Part of a small language model's weights.
Size: 21 layers, width 448, MLP 576 SwiGLU, vocabulary 32000.
Architecture: rotary positions, no biases in attention or MLP, untied embeddings.
Training: a variant of Muon for these matrices, 380M tokens, 10433 steps.
MLP neurons of a small language model. Each row is named by its layer, matrix (gate and up: input weights) and neuron, and shows model dimensions 0-95. Each number is 500 + 50 x the weight over its row's rms, rounded and kept within 0 to 999. Numbers have three digits each. A neuron's up and down rows have the sign that makes its largest values positive.
After each neuron's rows, "fires on" lists the tokens most often at its 100 highest values on Wikipedia text that the model never trained on.

L3.gate341:475509459513471477507542498465529531533424499452471507482428561491465561604561490489514485581551460525541498495530441505443589522508482479528401427508528472486523504499469413506503489477477507502511443477458480418477569537474530402497531415546496510474501512468517540493417536526509460541
L3.up341:399453537474438461445524490529574606437464468543523450566524522512509588611386516501488469523437539477594490556408505524440491509447553422549454502443613562517488441589431387530470542497440559497480560444556508414564559478452412520502462505587590578578462432450605575528540490490490509580
fires on: ",", " |", " of", " in"

L15.gate516:479481571465572588408482477514448475530477442584461560528471516537539568516457425448508529489547415475456487600581459619406548549431562532503444571479492470447475576457475512569583581501647444541563536533556573579529476404435458482536397529517503448563563637484486462517519600431470498576
L15.up516:539448421468514495477510434547481558532460480577557537496609455446361548441497544546604525528520421565472498589537460512587427524485514609537566525442507474505446529450588419553597576495521510452493456434421572394463465440381474541511415498506414520450572524521431485595530538536437451489
fires on: " |", ":", "\n", " as", " highly"

L2.gate438:536456484425469542605431502514425518421488583481469559437485445510472458605556452474526618500557508483427431516492456484585460479446430457547588457438430530548541499479569541550617596530551436478443474518390470501403481496428474495428546370528432515458507526508531482474465549493502449549
L2.up438:462540483519473480479591509482403532420443550550426414528524538518659504559513446515547502407573505481459446458381574471467511460475494453549534521427397502505442467443481466526420568516562640525638377514482459416468523477559463459508540537463561488560482533503618508484480573466529650550
fires on: " |", " to", "-", " –", "–", " and"

L6.gate152:456515451418500470470397505475363541560502538378599605571673457456513500530570472492559510547493436397436550372476529444511422588486422511454429516560505518561555475528471532476614560442617584555526482512421510501485490394533476463562489471576573452475579460510519484486518471445492538496
L6.up152:393461499468495462449507456517482410564460464513569579555473487552489458548522474555521500410551543518590581371543498447458517561513462534564601544469521436431437515508495521537495553398505456511456524547437499493490505473516467466459552464498607444493449421517484515513396585459511505513
fires on: "\n", ";", " |", " Germany", " England"

L4.gate34:499496552572434462539538482422455488481584509465492447453561470491548543442513436458514523431491511516555475512471488449573509488626506473550466504545515499432550533469536475460433539547485470453477517508465441495516508562468522495493474505581519517587406539566543454532522428576499455530
L4.up34:454546476563502436628546496529464544537468501537569487521573509553606460472477495533610540508481481547482536547508461464473453487532492545550516409503516565556464491479517492604519552587492509520456488447455527483470517589483540513628476568490499449427452544459530484532562478601462540574
fires on: " |", ".", "/", " and"

L2.gate102:484434524476482519585549523520500479541488517446416465437553479489537496438456512506512561507455466468484529514419421563530529523601396473477546398559430583516466525501538411541469470503548574484487578601515438498493416577488535431481545541466571464529515487462625483484648461549494582521
L2.up102:446487577534456471525501580491483409493497503528475490489521510564616430385556488529493579488489476526470437550505471524556532472548491524412433445457448543515526520376590586543383490603526605508499485439478527482496421502537558567508525578532475552540479515527593493525578575538541555499
fires on: ":", " |", ",", ".", " that"

L4.gate164:487494535586518533496449491477612492544475491500493529465533467440558518584540481566534516497504493502489528523563479561423454643581397480506494465545590471495442464515488543617504469535513431499522473509544497643514558492482506528478524502521469489568447540419548549510457513506524470505
L4.up164:508449532518558510443401485535520509479508436537471522445429460500528428615569513500492506447451467478492634484477534573532525534574464434456386431541534545490481509472485576530502497513521446482526569464584455592529496483429484547401464505488472478508450535502520515502427544443559459510
fires on: "==", " ==", "==="

L12.gate28:494515457482522534532514436522533529517450427475470550532553529473391435536589516519533453529500411497464514502529503480471439470522532414574498479485430510516542531465499460424472491489465572572526497483466475464527484493525502460580426488519524479390615372499535458539487568567528547580
L12.up28:399454554519527478565552435534569472482458426529514533511569528514475469540458467404545576480572523517485466558476516554559520488501557487466554512509567513440377525572462429471553553517521418460557436450594465527500408458489479513507459509553516390464438488493518534591597517458511530528
fires on: ",", " |", ";", " took"

L7.gate423:439458591359509449501542465520496414548459473528462517479431480527528485499470470388417576562541584498596550546553492539481482624513500495489471520524545499584451507473469530482556482529534505528408481603498475403551414489452455461476522487462481561571495479635540486575584456467552590504
L7.up423:506431604470570462499555460452504503554597446470549525495514446512499334481563417482446535491548512429476542510467463479464445576460564476460446539565550535559445458490534427509502443517532481479382449460627565533473436480488425542459447488469520567504527450522583576584458499468577623537
fires on: " to", " under", " of", " in", " at", " with"

L7.gate117:575451493506541590517529535546514520518495519591438532554449456480456539444483505504484461565472575473467432460441407433519466474590499478447487509471533527454510461529567540449469536573455581469500395554443351607529502449547418488542517476518480524535523445513616456442486462512635507501
L7.up117:557472506534395621640487454530420498496456360530463541426534488481517570447497493426401497476432484551537465462472539531483520458497494557484411495539510570464447524467488526491399554477456557494478557481533532573480501514414487525453596478499441524496489518543564564554425536472472495459
fires on: ".", "–", "-", "American", " States", " American"

L10.gate553:512482473521508405466480541449475496471526529470536505499608412547369589442501487463521484442448529550525445503479551477503500564469530492436590532514463458545494559545525464549464522432519578477513460570566543512539608501491494547583510486504483473576448624458500460453498455591486539514
L10.up553:603558500480494403461523530486453386559508501527506550506479463488545534478590468524521371488455503618479510571498527504556429482556589563491581530492478515405550542517551431581527470563443659473462438487536476467519505421496578529523562516534511428486437520422604490510538448464413479410
fires on: "\n", ".", " ", " ("

L3.gate159:498408530517560454539608663536503477442484468558496496417530432488509410404526462527454473462613527426501508502524492559440475544468502459502479460509537437553414535459579454660504490479517553473476446426511471486496485455450455447478531469562540430546468469479584545512474614507453432443
L3.up159:475404519466536415550506588453554517428478518528429559545521495422564465447538537476545574519449535447561522549472490450444495471374512433529606427601496438518561442426473510505513484534423569497507518466527541605585477518446510532565440514524500541520476500571561516484480519532466550540
fires on: "e", "o", "z", "ed", "x", "a"

L5.gate293:421476384461586611565537534500460421540530534552464536554562494529488573474482506446471670560509505467554551552420579530529447519572447536571537547470592464553400493406528492492488446431510539532572454515508479555541537591398501480420456491431481597587485388525523534577525483499519458504
L5.up293:460448494488584537487518451559579523491499489503524536509526468520524450473594517534544620519471517465457551387518559474502522568535524487520435479506428517408514520426479402523547478498475455385510461463518493529386515489447424513490498518518522520511518467499553547446553501521499421560
fires on: ":", " of", "."

L18.gate178:590448468624443450425375489493482487442481439382514539490528463448550462546521513494517431553548553464523545567518502432570503526486518537463495412580437520528566384486490459510532556491543516492481508522564531572517526537538518513565483546488473442549517447571454483531556563612514525498
L18.up178:604544506618441461445588541488496478548462545460543509497482515461581494557566505537513425505481525446507594532480486516552473559551445501429510464540392567576480518500443454499389478393558532520469548527517464582512436549380555485509487558463445483501486424526463504502525535500405487369
fires on: "==", "\n", " ==", "==="

L12.gate274:545490490433429531539442455630536530506555428439544635486499548498518476573605514498488451466502512539542559507591427506553522545510453604420468567522573505576478517479484554478558485478475424560474474426415450545456450480486443526451448563462473503549454500500403492540448465522493528431
L12.up274:527534493492510483558492545434501410456517580477509662418449460472510556462604638405505453485408490479446560510501550551533518555479480567495445512495611494486495510459492416444483467553479411517443492561492461554488482511451404508415521414460519488541486515549438493513485503439439510489
fires on: " to", "\n", " To", "To"

L3.gate471:486565480564518511559472469404501451607506421557544585442566439585434496411524503428528568433426499496481558580438509451526476568557470460430586485483526449541479407446571566503452511455525503493495488492415424415496497436526474415464523447480530398528412369550458486518522504489445513533
L3.up471:471455524557542559520368495535634607537419418521516576431491568416518480458503493455461583557430498448485519544538475493414534453535488469513504536525502548494480495573460492523605525471500620460520405496523571525475486476523544513538492496407582508428478504573422493522529463576548501559
fires on: "s", ".", "n", " J", " |"

L17.gate6:539508445578500483458475453542440502397480484469380552520482475426545361507519430551489425516488510530607611524491542522480535459506451517574534507453456542558469471444428498474575453373510521492524498464496489556506484542521616439500430430532439522583571416490443418521519529489477500494
L17.up6:560500530554500526438540516507494418559483514499466523482547499492537497529557523499526445542566506535419603475510580539510495533513495568388495479536384574512554402476534466506464521466499469504454497448495474496451540520411501520521506545458422490441424520516556502519521507511485529495
fires on: "==", "\n", " ==", "==="

L12.gate520:515516483547587472465465459485461537516545486462501584471493496475536558549506495426556490493480490546496458448467553473517464418516560584509494564574603452456453474533446630427495528510580530433538478567481511488601506490589495499477476477497442488459446546449558562516495464536542584498
L12.up520:491509569460491510437511491512466473474524474466483450486520369563484543466546515473503525518522456398532474480494412476525480510517485426539615481575609535498512628537436532517526570507434478502500462435490504516500438525627555544556569473540510466503407440460467491508441582493532465537
fires on: "\n"

L14.gate165:409620487466568430531525483446443595477522470495479556480514444492541554423444589500576530506452466473497408498499577494394504512401459473603504415507587455480412518427535534503486448479451492495539464525496368481499528542595473527476590483434481365456459488493472477542553618476527516646
L14.up165:524441479512503422528506608509481453524461524543458473501595535506470509459554502655490464513513423564536426452489534468418589460458508476553461513532584535505382453563549460456590512496445472421525447539505449518478435547544508469453498487493500540466494539473468510406562615371506531596
fires on: " \"", " (", " '"

L5.gate394:612491559477545526442452469440500578540545458466607506482535548514553565531528458531560386521487410512499468435524433567585638320410472501432503529435468493467580502487505504594458474499539474466501489540480574429504494585538494458539502447608445553507565522455501475478503509458452547495
L5.up394:454471414449583413482541488411520524436516474597645558434497519545500474476514528573505553483604413390408556478498497627472466531456466392543458546476477515561519430418528511510478420538559530481513492435591487509491571583553601507513513487502558532479515481473512525561457612508529528496
fires on: " |", ";", " (", "|", ","

L12.gate417:514519515436468507505490438532461543540498578565506569491512455570534574493526522436527429451581539557529453502470459545507415537520514586582389500568503587445445517598516473509541542515455482436555479448407538554502457483517434476517536538513443515449433584427465519445426483440373508490
L12.up417:509513467491512494455472476469416553513522515573531515466446492494555517439499503492560430542532489532478496455609465495427554542535548550475551437543567481448438599533505522459415482548510646565461476537493498526539496441472514488488474449482499500424573604506501545571461498496473606446
fires on: ".", "\n", "-", ":"

L4.gate474:557530538612485459455525556512526463410514524458475544519474494428528413543544498489527440521577502447486592532484492502485501508526472456557520421607346529610525552461438516554505494485560549479462481449547511590501516485504533517531493522454450492550490482485501486559491549491418551436
L4.up474:591516472604489519450474552556476460442471560439493660478491450479523442554518506504520426481603506465535564529512520505504503559524487474543468399570392542614503570430418454469542499535519506493424455445565481602562477462493517527584492497462374491496517531482505447553508517506418521475
fires on: "==", "\n", " ==", "==="

L18.gate523:495524457612470623608490486560523438446413518526587551627428502423505481437504510497521557563495574567493448551573543480492472465505574446423437475496462564543535495434462489437505531533534360529470485462609538417500569509526525461502455374553521514466507605562611617535429516547420604533
L18.up523:466493511475465480468508588543532491481511515435431610569567424538417516544537528523529539513487504492536502537317471533616475479527517516447500463417455577500523532512507438534418451504521543478486569543501545532463606483420485470485515440413482432496495547436552498525436547603483517489
fires on: " from", " at", " by", " From", " At"

L4.gate349:495572462408545476502516499474496525586650533480508500549498477492558481526596404479549433448506487464505490622451471529535540572533555526495489529573527451617444481505516462483501492530478530480493531486456542460491489484590461516504517474505508519519499457514489498446564505470525491511
L4.up349:527538438541443536499512462528485476525575453391495589543455588492452522448515469501482443506510530469452357523495488543514542575476478458505497403559538454504517597525441473532520383483423534524494559558460462490523537527491480557502462497539547589444543504578522466448525530469447510536
fires on: " |", "\n", ":", ","

L5.gate161:453454523449621396525465471464452477499477477543568547570626486562526487446565494528596490566582615478493503457549562529469494469451509495579413466558524519509412462445535549482412490508493587475562479511426487497617528508517531521590552474445511515555371492462452480434462515470487564483
L5.up161:394492427486566541539488588498507522524533456522432538615469564492543418482475454527528501508563546544492548579561459589459526499513438542575487481496440479605468463415622416462441495428501423422496496564439609478506480535534579534431438543556485480480390470558463447481425615482405442506
fires on: ":", ";", "="

L4.gate51:523498498479586420431546496493502536432497478493516534488506498473499548510471498566473538510468483544543446554497475387615530439533516446512405507469468604542427511523470490539477469572528536546519575598518519454570526468478538511542456421421422479496445578532469480512388518568511550503
L4.up51:515511561515503454477594584544471517560465475443594624398432547563489471536514442537496586575516436601426540487499511488472487481470471487475499468511467523540438575518527514492438502514468536586549471504487557543423505503495551552404496533577432458506472408400450470524529558510501468569
fires on: " |", " ", "-", "ak", " of"

L5.gate256:555492441591446434389540469488459491445528511442427507487511515522532424505514444466466406464529491449479552452540495521510530490499488516472487472599385625534562492451448479530512482448566485474393495429529448645492522543503552524509437519460418510552516493474505540532475538561476479462
L5.up256:580504464641447424428544527544493507520540468419503530488547456461503394547562476466546435476507460504514590564494535517514521511478499466519528441585357598513508548498420551516525524465521500486478502470556548663525466486479552499492438515482445492539505524510485421530502561575479505543
fires on: "==", " ==", "===", " ==="

L5.gate421:514479372483458460559529503521455473494460450494384480470474584547434493511498509475400514523411495463461541540491437446512438594496503516535574511529404479497530405407424551461430500468501381467476438564450494470498483451535458502512460471468437483483466549582541477516513441490407560499
L5.up421:494451528499436572663495436484518539528434490460503543610483509521539458494498492414454549570476452435411538513477505522490516532525450521570509501413458443505563493450485521469453496458549498488516496458493523557480560453503491510412413520495454507489458541490519462482488508599542543424
fires on: " and", ",", "),"

L18.gate104:504415517488534584475432446513547517462458482529519579416478511523522454573547539598571492561567494522500466443480560556442471538471541527547474441480473622575459483417473514518642486455471507441468506510425473534534530504447587518491506508507524506520512466605555515531489471515458552482
L18.up104:527441449527483426500524447519507464499525546464523524545466428572471460511524371546531419538558551498512483443505681493600496428505446557489548510465507476532546453517583476491491541544582516438490403511483495446493456480645456529584441545497471593489592482530524491587525545463485453405
fires on: " at", " end", " p", " At"

L4.gate466:479569426477571437523490396445434463553532434460458518504480453586430451597514512409529505586468534464429583543553593551479542630545497485429555414509457454516466479553555441458436528567547459404535444519496574584494515470523552511564451503500478378516501549501465496527537429477512511483
L4.up466:381406488511433516480563548472442562590473422472442468461504521432511506472496552373451488598440387429522511449499500407526417511539507487486462464502524501530512382457380522558410496511495491494517458517452562518494525523543525596501540549462473444526501517493534526559517541600506487401
fires on: ",", "),"

L5.gate494:544511517534484501591477518431521421442487542551511515554504445522397400540442435472522504454482551462526427386559487403414483440566557438565490555457513451563516529466557532556461568511469492496376514570417446476534525518629580433481532554490534387455577411416595409534531469516492407468
L5.up494:463507537480480457478398595496424520563492439488508430558513467423439443522559479458497565509542401509400461520533535596545538531511509491545506560477534448491513462505624540428501583444501450467507499445486470476507546502600426500422475561562517514492530552459537522513474411477551449511
fires on: " C", "-", "C", " |", " still"

L4.gate346:477531494582449582508472469495554574451461437559569413558517548502463468495485475614470450430524539547555440631430470562463577570530464495561466518468474582484569479576455424452574554593504436541438473505508536539440481550416481501468517446502566444476531514535552527432457487506517495466
L4.up346:583555511474488525556499407510376486396499600442473522508518501513504496510504468469481557489551470506480470545534440391506515428516484551520585404393414516465520492512496450540468533524563620553483534460498462544468557463464468560470505456445528487480510491420593477397478444563586606465
fires on: " to", " –", " until", " and", " -"

L2.gate395:551444513490460487492570511470484402533545381476489553519588561539530539578474496499535597534478476401532516495463514608518583460516488567573576505421490567549436458410513491418481507541479500489520506461481430588576482601618463493487510358431438394498489495547582471511607509519465553423
L2.up395:523478525525425480534449415462455521562487531504455481566547491567545506467537582438421500529538557473543468575466557552466487442585489567552467546465445487536531448500443510543518447452449491450444528428502459592545522553499469580551542506585417491424511478509491518529568516581514518530
fires on: "-", "d", "y", ",", " and", " /"

L4.gate175:470494451492542488525369551396491504478493453527456484535604514445512560552486498558570521458420421461428510340525398487512530426488544574504564388490465562464537474553480532573475451547523540553538533425496482557482521545576568515499497522474610571425446571481542511477509452433446578537
L4.up175:406455484530508454536557452489503480553591480467457554518496429480617499490457516537518555429526536462509477450490534509604510455502527448534478523492481437570540495478537501515546414466562527541478526483433453428540399500528545471513416503566467440459450602448516484542404562545528576529
fires on: " |", ";", "|", ":"

L5.gate356:569539496427542491401494470475432571570501430510489571536462518558592475544414472469582474475480544546460372587520514448505477566465474460526498525540556522531504485406506554510501484465486503474555486506467439564482464518521505472521527500515370430548462500437557518465559541515501499566
L5.up356:581477499547522540466457490517525538482510484499519550557458530582562489464484433469487494453513504496528476539467585426545481551390524596502512552511528528563490534599493582543447461474466489546539529527496446452453498393523576545605522417491503591498567501477530416445538567478537481480
fires on: "\n", "-", " was", ":"

L3.gate457:492509437436448463548509498541514599487567511423478444470538461441419624540570468513556471529477566463495575503463515514525442486419549496448481505610532433542542462478538550358489567542563601433492504485459506483439410498504477516526470432539470556486469559443466588498566544393498548478
L3.up457:590459404579555464509447496470456522531519504430482494469628590525482498432436504530454499593482415489463559529512583599490443494413444427587451497582529454462435468446560482501500526556508511484489499538492552472535488488475494532482473514520528502473580499469426518550527432461426475467
fires on: " |"

L6.gate335:443509531514463605569518396590485424517494361476479519517491519526452517462518515523598528478495492560575557529454526460617484560506614501512544485532460535529408540549549483503553524524548547536553521519516538560502479534500502491449529499540477505515494485456450498536370483537445426435
L6.up335:519406532518447533500481465534522434476515505386527460506487601503522504495596545546437484435482438588379495516527461493508413558580457414439507475535570481513399532530525620466493562471454513510443583461498516537494553393476543418536530471509489454506506593449492510473446487500530484392
fires on: "s", "\n", " its", " remaining", " other"

L15.gate361:542517463527367451497455425546539477451493500497457549469484436497421607534524593586501497497509490559499553461507536513481526565482519483417533548547531490543377449487483453481537502480522498577584473428516493420535483519498511517431557562491485493431444569391417494542459488471423521496
L15.up361:591511432556466464486482513515498382533579444498471491418513423574547574389530473475592425486492556428486480429560522553579548523549601496542530548574510509496480597493525475506552511548518489570587499450492437492522423467483562558529557403549531490551466587464428476502544484518462509513
fires on: "\n", " use", " ha"

L16.gate174:446588448470569468452496442491456505501476477537419515563492475479511543513438511473587505470474543408548492572460461506561533501580432419507411578435705467505464536504561467528699502512437521486454528457523555534476446519423459488561551483511524544495505393500454432469511507579494505496
L16.up174:503443376487535521519479455544433490566423495464579509495608600430550540434457521509602498490485494463580413502526446444439500457519449483550464517537542433485490553484431551469574514480495521371504371513462497587501483522486390508465475522448445460478468522427484466579564520426494506490
fires on: " (", "\n", "-", " \"", "/"

L2.gate47:491472465600503516546546596428439409509562454500434588498520516554524425408462413590452587420408498580498480488545476557574487544521506418425493489518591555559545512420452521426548465522508573612487528532456520481512465506450506490487428556422391466470575555464455471482502427478581563519
L2.up47:420558506461460544479570559470462512501484493388514532484476440534424484484587490588425494554509415552382488475495442548547547478526440511451516568504563652508527534535436449492590561464548543530591430492489522570493501620497522538426393468517449479521581511552470522509547545434514472503
fires on: "\n", "-", "or"

L10.gate278:426517614548541467502526589436482529513439488510457524514520482450476562425491524471453507532490542494453457518482563535465507523395488558507552357391539557469493502528438483534511471459470519447530537504580411491531550467508460522399480492520587499527483503516530512479526509513536472483
L10.up278:472547528528549413452439518462448479459415544518442472463527470597465525502440553434502433473520501514542518419440491488541528568449448452450509496466550464522570508528462460540586517510589496500394520509479407492466482509532474492443494410539538533508478409510524412477531509447546421447
fires on: "\n", " \"", " or", " ", ";", " ("

L3.gate86:508499432445513570553557493445413540447595475525496430489471537481446536450512444500544414454468494379450492530495578474556498565577542458502500546470577481495582437509545475458527466463589457438498532533402510383557520639509461491566487514473461515477506507463471520405486474446520531505
L3.up86:519571393508472539457498474498547541565589466517497557539558538513505500524569502455519499489445544413506478526465472549531576533465367517568457456487567491478482565528491463423539523478462495464469495556534592473548506472362511538555558595447583446468591538578549431550481461437502514439
fires on: "\n", "finals", " |"

L5.gate104:520548434486508533559530518473466566506550538395430471566434546556494438515511512436472515527461529457516485536488525557506564592520443479474494486496360428539448416538394509584492591444516481491549472498499504557449517517538504554456508509507490480475514506487534485504524544530411517566
L5.up104:529489423531431540507490510550488425502454632386533500510470498497564463480479562459458493480478472402448579492512554376508577492488420427436448468471431413526487478465435526451453521442579527463522501495396575415513557515542525586518460540550456585412545493478491505522541600528548567475
fires on: ",", "s", "),"

L3.gate418:570554454538538567519430518474596486402539514459484519568465392418596445562495509589511442452557554581553465473524480437488465505597469564540493510565497531472490498523566461501503524568450473517514482446468570457581524632495536551564423548456387518582520399474494504485530502531522454507
L3.up418:515518477410532514457516463581591560453552517571460523511537479510482450606570567575476418493453474591544536573579542573620517546516485433470574439556478603504514431421522556496473485533513492394528466473523496467493515542503460570538452437488426481546531484509571516477471375516546481556
fires on: "\n", "==", " =="

L12.gate273:568443505486541516463531511541400503463476541403527477507427478396444561625452454488464408485529441565480540480623434460586404468460529553497449571521474555488486492583503518485478575536455539495513489478573468516600560560573461506586485473492454521524405449590531424427487451526489554431
L12.up273:503487526509485546467550471483433498515474543495514575499511477527374509521385381564479526486438463541492527578532573494418564454461530529493514489503507506517562528483445502443465538508494550602522504430507471528414534511522495557474651529551468585389417550493472475476526568559560502542
fires on: ".", " American", " States", " US", "American", " Democratic"

L14.gate179:501526491438481515459460497515468476457591518459540639549497448544466502548430428482418366528469574445410442530463514437527616516445408500493526533516456488519517423457514603479511430534536445515498455462399507402402520489556444526539481550542489549453523564569516541473492492505603559478
L14.up179:510581579467518405539457538504509504454475522490564478581491476380473542514483519566512564453534481492569608474531495482564492526467540592509379438447440481491368514500562570487532472510474492552487511509455471540424604597454491555532595481456568447572441572538516499545511423597495505566
fires on: " as", " that", " of", " to", " by", " who"

L4.gate100:572420458556584539510500527412451466514524445482537531544431563516452414422517487552499459446505475519554482557544482487527537503480509549554440559540500490581471498527441532520443599605564529454367498529507512513492487555385530537472526528434494539506503609494482505487608536462447492509
L4.up100:501484535428408462505481594512483505450563494559490491508500479479512462538543548497487570505571528540440556502576441536469513530531556541419533478485495566517521541531492499485586532509480433524469442396509525432406546411525468526524529468442436562545532550578387497545605474465537534427
fires on: ",", "=", " as", "\n", ":", " including"

L5.gate72:626440461484522442517439462461504533498491520420565523522514430482506531466467483520474352475457492409535581477473462500494485539533419509511586474543548392502509537565359498592550495550557540493479588435494518490542576488450556482520528470499542580491440513586553517511532538496444559506
L5.up72:522499404440413495514465495538538449544537520493521481496522431450530460409484496543464403469469502455568558432474463496508537503574494525503415468502443526475472545549432544546466503523598487533505510500463432430468550455581578461485412518513452514417387510537546525543551471522524547569
fires on: " |", "\n", ";"

L10.gate192:546500502462540509509431384519426456511442557554444501454588472524428445496394561428589580490573517504489470474478429529576450497507552461604478531586549603557489451452602517531549509514451512511499472542569499485465504562473523439490575465467526469523562534491546567546538527413481448450
L10.up192:443416473527485564517555385530498538460578459476443562541508488440467518505519530412535617458564622530435555494509481535515524489582554572487431375533549515529422549476588468500433582517474438435440446444498529474508558615447452536503558530449512555543438536429532490611580592505530472487
fires on: " for", " from", " at", " to", " of", " side"

L15.gate563:469471482461506618483519465564461505575596439430468527504463489508500524552442495482522467527501477491444416542553474622557526436506486437531459590507677416467525480530562571580594430519565405456456496555498475564499514501529493549493558459500476484462530531495516513456555532498492470493
L15.up563:515500529462495500368510524586432471543496493511551589468527623405425497453445569470467521442534386485556441553508440521470511454529519499559459498578535540500447616543497538460529532492405434525507449476524527501512463441512489561548507448580466492413493573535450569487471571497547491524
fires on: "\n", " \"", "—"

L6.gate213:526540550417478560411502566493554451524521464508510581613479424508544485526562436483415503514507535488575444614400538474551480542515476487524526529555449465471363440526489640526532486498542479434566397431499513483460483530548512502491499421456492476525512480479454532536515512588417489401
L6.up213:562534479421457578434530579460409438510469485427520492561437484497490469480490544474444538572505508521488451543569552404466557512519459482495496504457412499498436541468433581549493504407465509518552471473499496504430556527498480510550568483479482551528485490501405509524430584534460483437
fires on: " by", " to", " from", " the", " after", ";"

L13.gate329:469497494496520502526481482466463556498448385491384476428564606541573416540456436603497578503556538425487497413439614581532345604520498468568578532453411554538536371504545545471529619571504484544466499550405498425480528528556519506496519475565488520503490384487525503509521503470594573518
L13.up329:456453418573545397535476546589431476516530449479510497512552527505445464439502520462488421474504422538549503545506484536549486480461500505485471525410478426548580565525576545458499495498506511460509470539521537448511458465541550635579563611498455465505491351562519452535435483498460523571
fires on: " at", " the", " At", " during", " under"

L17.gate216:554498439532503467479516542529491467558454442491602511532471458414635448571516471513589554456485435363542492544519526445491440524544549554401502457556385475513516448474439539462513522498527493473490480560556512467513531458493489455533473564576523474455502475472466508542492519529582459488
L17.up216:402498491355499500603519511384547512524491529553609513475544491504375455434507459510506500452486520551504505452576510470496467424529498504467569571479548454536546526513511468552541449494488529514474478507491490489489557499567466454449532507564525514557495474499491526498504520450487528553
fires on: " |"

L5.gate43:482525505543604494488560471615499483446481503393500532532493567555436573574511467559574509476543502459472466497506597515519566507527422462489451522564511570533528517397515507445461440480450472588556458569418455531558588507402484590549486418524526536441578462519479508391538485508514546494
L5.up43:452506543607466496467597496424531482490586443476464557542510644469502411506456566458512540480457485459512574551544520418513547580464567479504505576491483526581486445406532465587449514553486454550488447493521424480480507492475475568480496542600441444485461532494405482620437538507474448443
fires on: ",", "s", ":"

L5.gate292:508521522569457416569438415503421475467509467525420489443522529480480565594477471585445546494546580528548500449450436448529459568513471468473555410543476467544490487522559492473503504500576521431466540507507457526472460465514557505486465540505486527463479535499535524615501567498602493569
L5.up292:508564523498512403501501525515483430492475530430501517500519586532499585447589529549471433530555557406509545459555450560472463581506557555523426551587542405534518503573520495496525460489455490524593549393491481414536516505523449498561463493548489469443511516481488513603550429498483487453
fires on: " or", " /", " |", "or", " as"

L2.gate422:525532494463576572568490423394462501455410566435534553438482481509498561523496487654537575524547495454511525542428566483474370506506486511390592543557523611501466439504480485484509488428419514553533598448511474509528552490537476552491476524430429551551496420500565480548502508620467475485
L2.up422:493486578525594516502478419550521443464449541555577503517446446446506478509510468499534503471433558565389508459448525421543498547571469527498489487540499478526434570418477559407468498428546501450591537485522531535498507513478393413494506442537509450485510373583524446515438480449589523602
fires on: " of", " with", "s", " |", " to"

L5.gate111:455492470455495530542529432491544521506412406573562524525555522591444530523494533484486462553490513497596485505442443509503545542513532455520417515546431487549525491520499463452564474561493519509434641464553498482612550525473556364413467415577381489425529489522485490524532416433531507426
L5.up111:493477534486564562510522525549457498514523449508405412455527554553455462453433461437533518461453512580499496429490512584529516555578483527522483515527622538488504474449487495504487568479470491490383461492367440519536523487568516404480618554481523498499516559534515538531510401549543508410
fires on: ",", "s", " in", "\n", "-"